{"n_layer": 8, "d_model": 192, "n_head": 3, "n_kv_head": 3, "head_dim": 64, "d_mlp": 768, "vocab_size": 1024, "activation": "tanh_gelu", "norm": "layernorm", "norm_place": "pre", "norm_eps": 1e-05, "positions": "learned", "qk_norm": false, "attn_scale": 0.125, "bias": "all", "tie_embeddings": true, "parallel_block": false, "init": "uniform", "init_std_qkv": 0.0361, "init_std_o": 0.0, "init_std_up": 0.0361, "init_std_down": 0.0, "optimizer": "muon_variant", "lr": 0.0068, "lr_mult_o": 1.5, "lr_head": 0.00496, "grad_clip": 2.0, "warmup_steps": 200, "schedule": "cos", "final_lr_fraction": 0.0, "batch_tokens": 16384, "seq_len": 2048, "doc_mask": true, "train_tokens": 90410000, "steps": 5519, "dataset": "wikipedia_en"}
MLP neurons of a small language model. Each row is named by its layer, matrix (up: input weights) and neuron, and shows model dimensions 64-159. Each number is 50 + 15 x the weight over its row's rms, rounded and kept within 0 to 99.
After each neuron's rows, "fires on" lists the tokens most often at its 100 highest values on Wikipedia text that the model never trained on.

L2.up288:65 61 38 41 51 38 57 42 65 37 68 57 42 33 47 48 63 61 49 01 54 48 38 74 59 60 46 81 57 36 49 40 61 63 56 69 60 44 26 60 35 75 65 62 57 48 43 60 50 37 50 42 10 64 41 39 50 57 59 37 41 48 40 30 52 19 71 45 66 53 29 50 34 60 37 29 56 53 46 47 33 38 32 42 62 55 66 55 39 49 53 34 75 20 37 58
fires on: "un", "du"

L2.up225:37 29 38 74 42 39 55 50 61 57 63 56 29 25 59 44 58 12 34 50 51 33 41 32 36 58 33 23 46 37 25 56 75 58 75 42 25 71 57 71 51 79 37 63 44 54 46 40 44 81 62 33 34 66 79 52 30 46 58 38 52 69 49 60 50 76 18 75 78 54 37 77 47 25 53 38 38 76 45 46 58 38 49 31 49 36 39 73 62 76 62 52 50 43 66 34
fires on: "ation", ";", ",", " more", "any", " |"

L2.up660:61 72 56 55 57 23 37 26 24 14 65 45 38 27 76 30 56 42 32 53 62 54 56 76 50 77 35 66 41 59 31 66 39 55 43 33 70 46 61 38 65 41 28 49 46 68 29 53 50 23 63 60 46 41 68 62 79 37 50 50 40 55 52 75 53 32 39 59 24 49 49 65 38 62 39 49 56 37 55 20 37 42 57 49 68 59 53 48 75 23 53 64 34 67 49 70
fires on: "ional", "\"", "able", "ite", " American", "ated"

L2.up573:56 55 59 11 37 52 41 20 46 82 63 56 20 32 51 62 64 63 59 49 45 53 40 49 45 66 35 32 64 44 49 43 86 32 69 49 26 35 53 32 41 65 67 24 45 68 67 81 48 24 62 35 65 55 53 46 37 75 40 36 70 70 56 64 78 34 63 67 38 24 53 76 48 70 62 21 34 29 29 96 37 42 42 50 27 60 38 52 30 72 37 63 50 41 24 37
fires on: " ab", " wh", "ost", " that", "iss", " y"

L2.up716:26 28 70 62 41 80 65 59 17 67 60 40 47 52 47 47 52 51 60 60 80 51 50 52 44 30 55 71 39 75 47 82 79 55 51 33 46 58 52 56 55 25 42 40 60 55 47 29 46 30 44 62 33 38 61 64 02 53 58 45 52 57 34 75 52 95 37 33 31 49 65 78 84 81 61 34 47 40 43 60 55 58 41 38 57 41 51 57 54 57 57 36 43 48 34 52
fires on: "ak", "ob"

L2.up532:51 59 56 43 81 47 64 49 60 37 60 28 53 30 47 33 52 56 55 53 64 71 42 72 35 81 70 67 34 34 48 48 54 37 43 79 45 30 78 44 31 43 53 60 40 32 30 36 37 43 52 74 63 50 56 62 68 37 63 29 39 23 44 37 69 38 85 62 48 43 22 57 38 55 16 53 59 53 65 51 70 45 51 46 57 39 61 33 60 55 36 52 70 43 55 72
fires on: "ra", "a"

L2.up736:61 62 55 65 56 45 33 46 39 59 50 51 49 69 68 34 64 48 39 59 21 48 50 59 43 68 52 25 27 22 40 69 46 54 29 35 42 57 66 48 28 55 28 55 48 45 35 61 51 33 37 38 45 34 51 53 44 33 47 43 28 61 65 38 48 61 31 76 46 66 53 81 72 32 16 74 54 50 51 64 67 31 28 36 29 54 65 54 71 54 66 50 52 49 51 41
fires on: "ch", "ife"

L2.up0:58 44 60 58 44 43 50 77 59 75 49 61 54 40 88 36 51 44 29 55 49 68 89 26 43 57 28 58 30 45 45 62 54 36 35 45 47 42 59 83 52 58 62 29 28 46 82 31 30 55 54 59 36 33 73 64 45 66 56 55 66 00 58 79 80 52 21 47 35 43 68 53 46 55 25 42 43 55 51 56 43 26 58 51 15 48 52 51 55 52 30 62 45 64 73 61
fires on: "ock", "ow", " pl", "ouse", "ok", " bu"

L2.up160:85 26 39 40 64 47 46 53 37 64 69 52 46 73 53 59 50 66 18 47 70 53 30 23 26 28 41 49 18 59 70 41 29 45 46 73 19 40 53 36 71 48 44 39 55 45 57 42 65 69 54 22 26 60 47 64 70 29 62 68 26 52 54 70 54 65 49 82 14 37 43 35 76 43 51 38 61 53 80 41 46 51 65 45 50 69 54 81 38 61 32 50 42 35 31 46
fires on: " N", "N", " Or"

L2.up200:56 74 85 50 45 50 50 48 57 65 36 43 30 46 56 30 45 53 60 46 41 39 36 66 52 37 40 28 32 59 39 56 37 35 32 73 53 31 00 51 51 39 36 54 57 36 37 57 49 81 69 54 49 37 42 29 70 41 52 42 71 64 17 69 52 65 51 54 55 29 65 35 72 42 63 26 53 74 24 36 36 45 66 41 66 72 59 65 36 43 67 66 55 48 51 45
fires on: " J", " No"

L2.up33:61 85 52 27 42 64 44 82 72 50 50 70 91 45 74 80 34 61 46 28 61 61 38 27 45 57 47 58 38 33 55 53 35 88 59 52 49 54 51 42 55 68 93 54 48 35 36 34 35 39 45 51 77 49 37 48 47 66 37 48 76 49 55 56 28 69 49 33 23 61 64 37 44 33 75 57 72 16 51 34 51 52 37 61 61 51 60 47 37 26 45 44 06 52 37 55
fires on: " was", " Or", " is", "ollow", "\""

L2.up614:89 20 53 44 45 15 43 68 64 43 57 46 34 51 46 53 55 50 56 41 30 52 65 37 43 35 30 38 64 41 45 66 45 37 47 61 39 60 36 19 44 82 39 40 47 49 38 49 53 51 72 33 49 67 72 44 29 49 92 83 23 57 48 65 75 34 39 34 37 36 54 57 49 48 53 47 75 45 39 69 56 40 48 62 56 67 35 31 71 62 48 53 49 47 51 35
fires on: ","

L2.up53:29 50 53 61 65 23 68 23 45 59 75 36 25 69 49 57 63 31 54 25 48 57 47 65 30 54 33 45 29 33 29 39 39 41 57 57 39 52 35 47 41 70 08 56 66 28 35 38 25 48 62 56 66 54 34 55 26 36 46 52 56 34 57 54 66 40 47 58 44 41 52 41 56 49 41 68 74 38 67 44 62 51 82 29 69 51 83 69 59 52 73 46 57 61 51 57
fires on: "ity", "ities"

L2.up544:81 33 89 56 45 56 65 31 37 58 34 53 53 43 58 56 50 39 56 41 31 38 78 43 63 39 58 32 88 52 71 46 66 41 50 15 52 51 09 69 50 35 40 69 51 42 42 55 70 45 58 48 40 55 70 63 60 51 60 40 60 47 49 34 67 82 66 43 29 57 34 52 35 40 42 26 39 14 20 34 53 44 55 78 48 27 59 69 54 46 44 68 68 52 43 47
fires on: "se", " 2", "pt", "so", "ph"

L2.up16:29 39 85 29 57 47 42 66 59 50 41 29 40 65 40 51 38 24 45 55 37 63 37 37 36 36 64 44 25 56 34 44 61 53 53 52 15 64 48 39 33 89 52 62 39 48 59 59 32 53 45 38 49 37 64 80 44 74 51 70 35 59 48 76 53 65 28 47 47 54 51 38 43 50 49 87 45 65 53 46 53 72 43 42 51 44 58 36 72 78 48 43 60 61 33 28
fires on: ",", "|"

L2.up112:64 44 59 27 62 49 67 48 47 32 42 28 48 53 25 08 20 48 54 23 63 74 59 49 64 48 70 33 63 68 32 67 57 58 57 47 46 54 33 35 39 36 34 41 62 37 43 63 39 40 27 38 56 70 49 46 42 30 19 45 36 33 43 61 58 56 52 66 72 73 54 43 32 46 48 30 28 62 63 67 55 33 65 33 59 45 75 52 49 66 70 73 54 78 76 26
fires on: " de", "ld", " d", "red", "io"

L2.up491:80 72 56 39 45 49 63 40 38 52 61 53 65 16 45 64 53 22 61 39 36 32 62 40 50 76 39 54 55 67 25 55 42 76 70 52 40 52 30 67 49 51 49 44 25 50 55 47 34 27 40 69 37 38 47 68 47 42 43 62 81 67 81 61 50 39 52 48 29 49 73 56 53 64 63 44 56 40 46 35 30 48 51 58 46 78 39 52 57 55 73 63 49 78 48 37
fires on: "\"", ")"

L2.up617:29 44 62 42 62 44 31 51 39 72 53 55 69 24 39 66 51 74 49 21 75 62 74 56 51 23 66 52 61 70 59 64 47 19 49 59 30 47 64 60 51 53 27 42 54 66 45 66 63 54 52 49 71 24 64 51 41 45 65 55 73 92 34 61 51 38 24 44 41 35 60 42 74 46 25 49 52 33 51 31 33 55 63 65 49 40 16 49 64 80 62 76 73 44 44 43
fires on: "us", " al", "ob", "″", "|", "enn"

L2.up76:72 29 61 39 44 18 72 36 68 69 68 66 43 37 61 50 23 63 38 60 35 40 58 47 66 45 70 47 39 39 59 53 50 59 62 56 60 63 66 42 35 61 67 25 33 61 34 76 48 58 30 61 46 56 63 63 58 32 62 48 85 60 39 42 75 72 44 56 72 43 22 36 81 41 50 54 35 58 60 67 65 53 20 61 38 45 52 69 39 55 55 69 61 44 58 50
fires on: " 6", "ame", " 4", "ition", "ce"

L2.up546:58 72 66 49 26 77 69 48 63 53 68 50 38 59 67 21 25 49 38 69 36 97 85 47 25 42 43 70 32 72 53 45 45 42 49 59 41 45 18 45 56 63 27 61 45 54 43 38 68 46 39 64 48 27 25 62 47 38 32 42 28 35 33 57 46 68 38 58 41 54 40 26 58 63 29 48 29 19 59 58 39 62 59 42 65 52 51 71 54 45 65 60 53 70 18 49
fires on: " 18", " 17", " 16", "iv", " 197"

L2.up43:49 47 54 51 47 58 38 43 25 36 50 53 47 70 61 41 57 39 44 42 32 40 85 55 43 57 82 60 65 63 35 35 87 53 29 52 63 73 61 53 73 51 43 34 70 33 61 63 50 69 41 38 53 56 32 46 37 51 58 51 68 24 46 44 63 52 41 34 26 14 45 30 36 64 19 61 49 56 32 51 33 32 34 29 23 65 38 50 59 46 49 44 84 34 44 71
fires on: "an", "orn", "ow"

L2.up202:81 63 53 58 54 27 65 80 65 48 28 63 46 38 35 65 10 35 64 56 61 53 24 51 51 27 56 49 33 59 53 59 53 62 49 19 53 42 57 39 34 54 45 26 68 35 66 59 50 37 60 63 58 67 50 40 32 39 69 42 78 57 67 83 66 43 51 40 58 62 43 58 55 70 56 59 23 40 67 68 62 73 19 53 36 25 59 29 51 20 36 71 55 40 28 23
fires on: "ed", "ied"

L2.up55:56 65 47 41 56 30 47 67 46 45 62 56 47 46 40 63 27 31 56 33 45 60 37 64 62 77 52 61 55 55 59 37 49 54 36 71 46 67 68 54 45 30 69 35 55 44 71 32 26 17 70 42 70 50 46 47 57 29 54 63 43 44 40 56 62 56 41 32 55 48 31 41 50 34 71 54 32 61 35 44 39 48 11 37 30 54 62 66 48 48 60 58 22 24 66 67
fires on: " t", "T", "H", "\n", "ite", " w"

L2.up677:71 38 76 54 70 15 72 51 60 74 56 49 42 91 40 34 20 64 55 44 73 63 42 38 45 46 64 30 77 68 50 28 50 51 64 40 53 60 34 50 42 50 54 71 57 47 67 33 61 56 54 38 48 45 35 10 38 42 54 58 60 24 56 64 44 39 58 39 27 68 61 21 49 39 29 14 62 70 76 61 59 70 52 30 50 37 64 26 62 52 34 53 67 62 25 54
fires on: "ent", " from", "ased", "os", "ated"

L2.up441:51 82 40 60 55 51 71 39 58 59 58 67 27 49 37 63 29 42 44 53 37 46 10 50 48 52 34 44 69 58 37 32 68 61 33 59 38 66 43 08 46 55 41 22 47 46 35 32 47 16 51 65 72 43 58 59 38 43 65 69 38 55 40 53 71 47 38 38 59 61 23 72 35 46 49 59 35 49 78 29 35 54 56 56 51 35 91 55 58 57 69 39 24 43 18 49
fires on: "y", "ate", " War", "ly", "ary", "ied"

L2.up591:74 53 57 38 59 62 63 34 30 49 59 35 53 62 91 78 72 44 35 64 24 57 28 49 67 38 52 33 31 76 68 66 44 65 56 43 21 46 51 74 66 41 50 59 54 57 31 52 30 57 43 38 51 50 43 74 70 70 49 64 67 36 49 55 74 42 35 52 28 40 36 55 69 36 71 52 48 63 55 37 60 53 50 60 42 58 51 44 76 38 84 42 51 45 56 39
fires on: "\"", " N", " K"

L2.up364:59 36 89 89 46 47 60 44 62 56 64 47 46 38 48 52 55 63 66 59 79 74 34 55 47 63 44 65 45 64 71 43 34 45 49 39 61 62 25 15 41 50 72 45 41 70 58 20 57 57 51 12 58 28 53 23 27 51 53 52 55 64 45 70 39 56 46 55 68 60 37 61 75 47 35 60 38 13 35 66 28 42 59 44 39 28 64 44 38 40 59 44 51 60 59 30
fires on: "ent", "ents", "ters"

L2.up279:51 54 35 38 64 54 55 50 37 47 41 65 33 81 44 55 72 44 45 37 45 60 69 51 13 84 54 58 61 61 52 16 51 40 66 58 52 28 60 57 61 56 43 61 51 50 17 53 34 30 73 53 18 49 52 49 73 50 70 49 66 44 40 46 61 40 62 32 54 64 48 08 44 56 33 11 50 87 50 42 44 64 38 43 42 47 51 68 54 38 63 33 59 49 46 65
fires on: "an", "ai"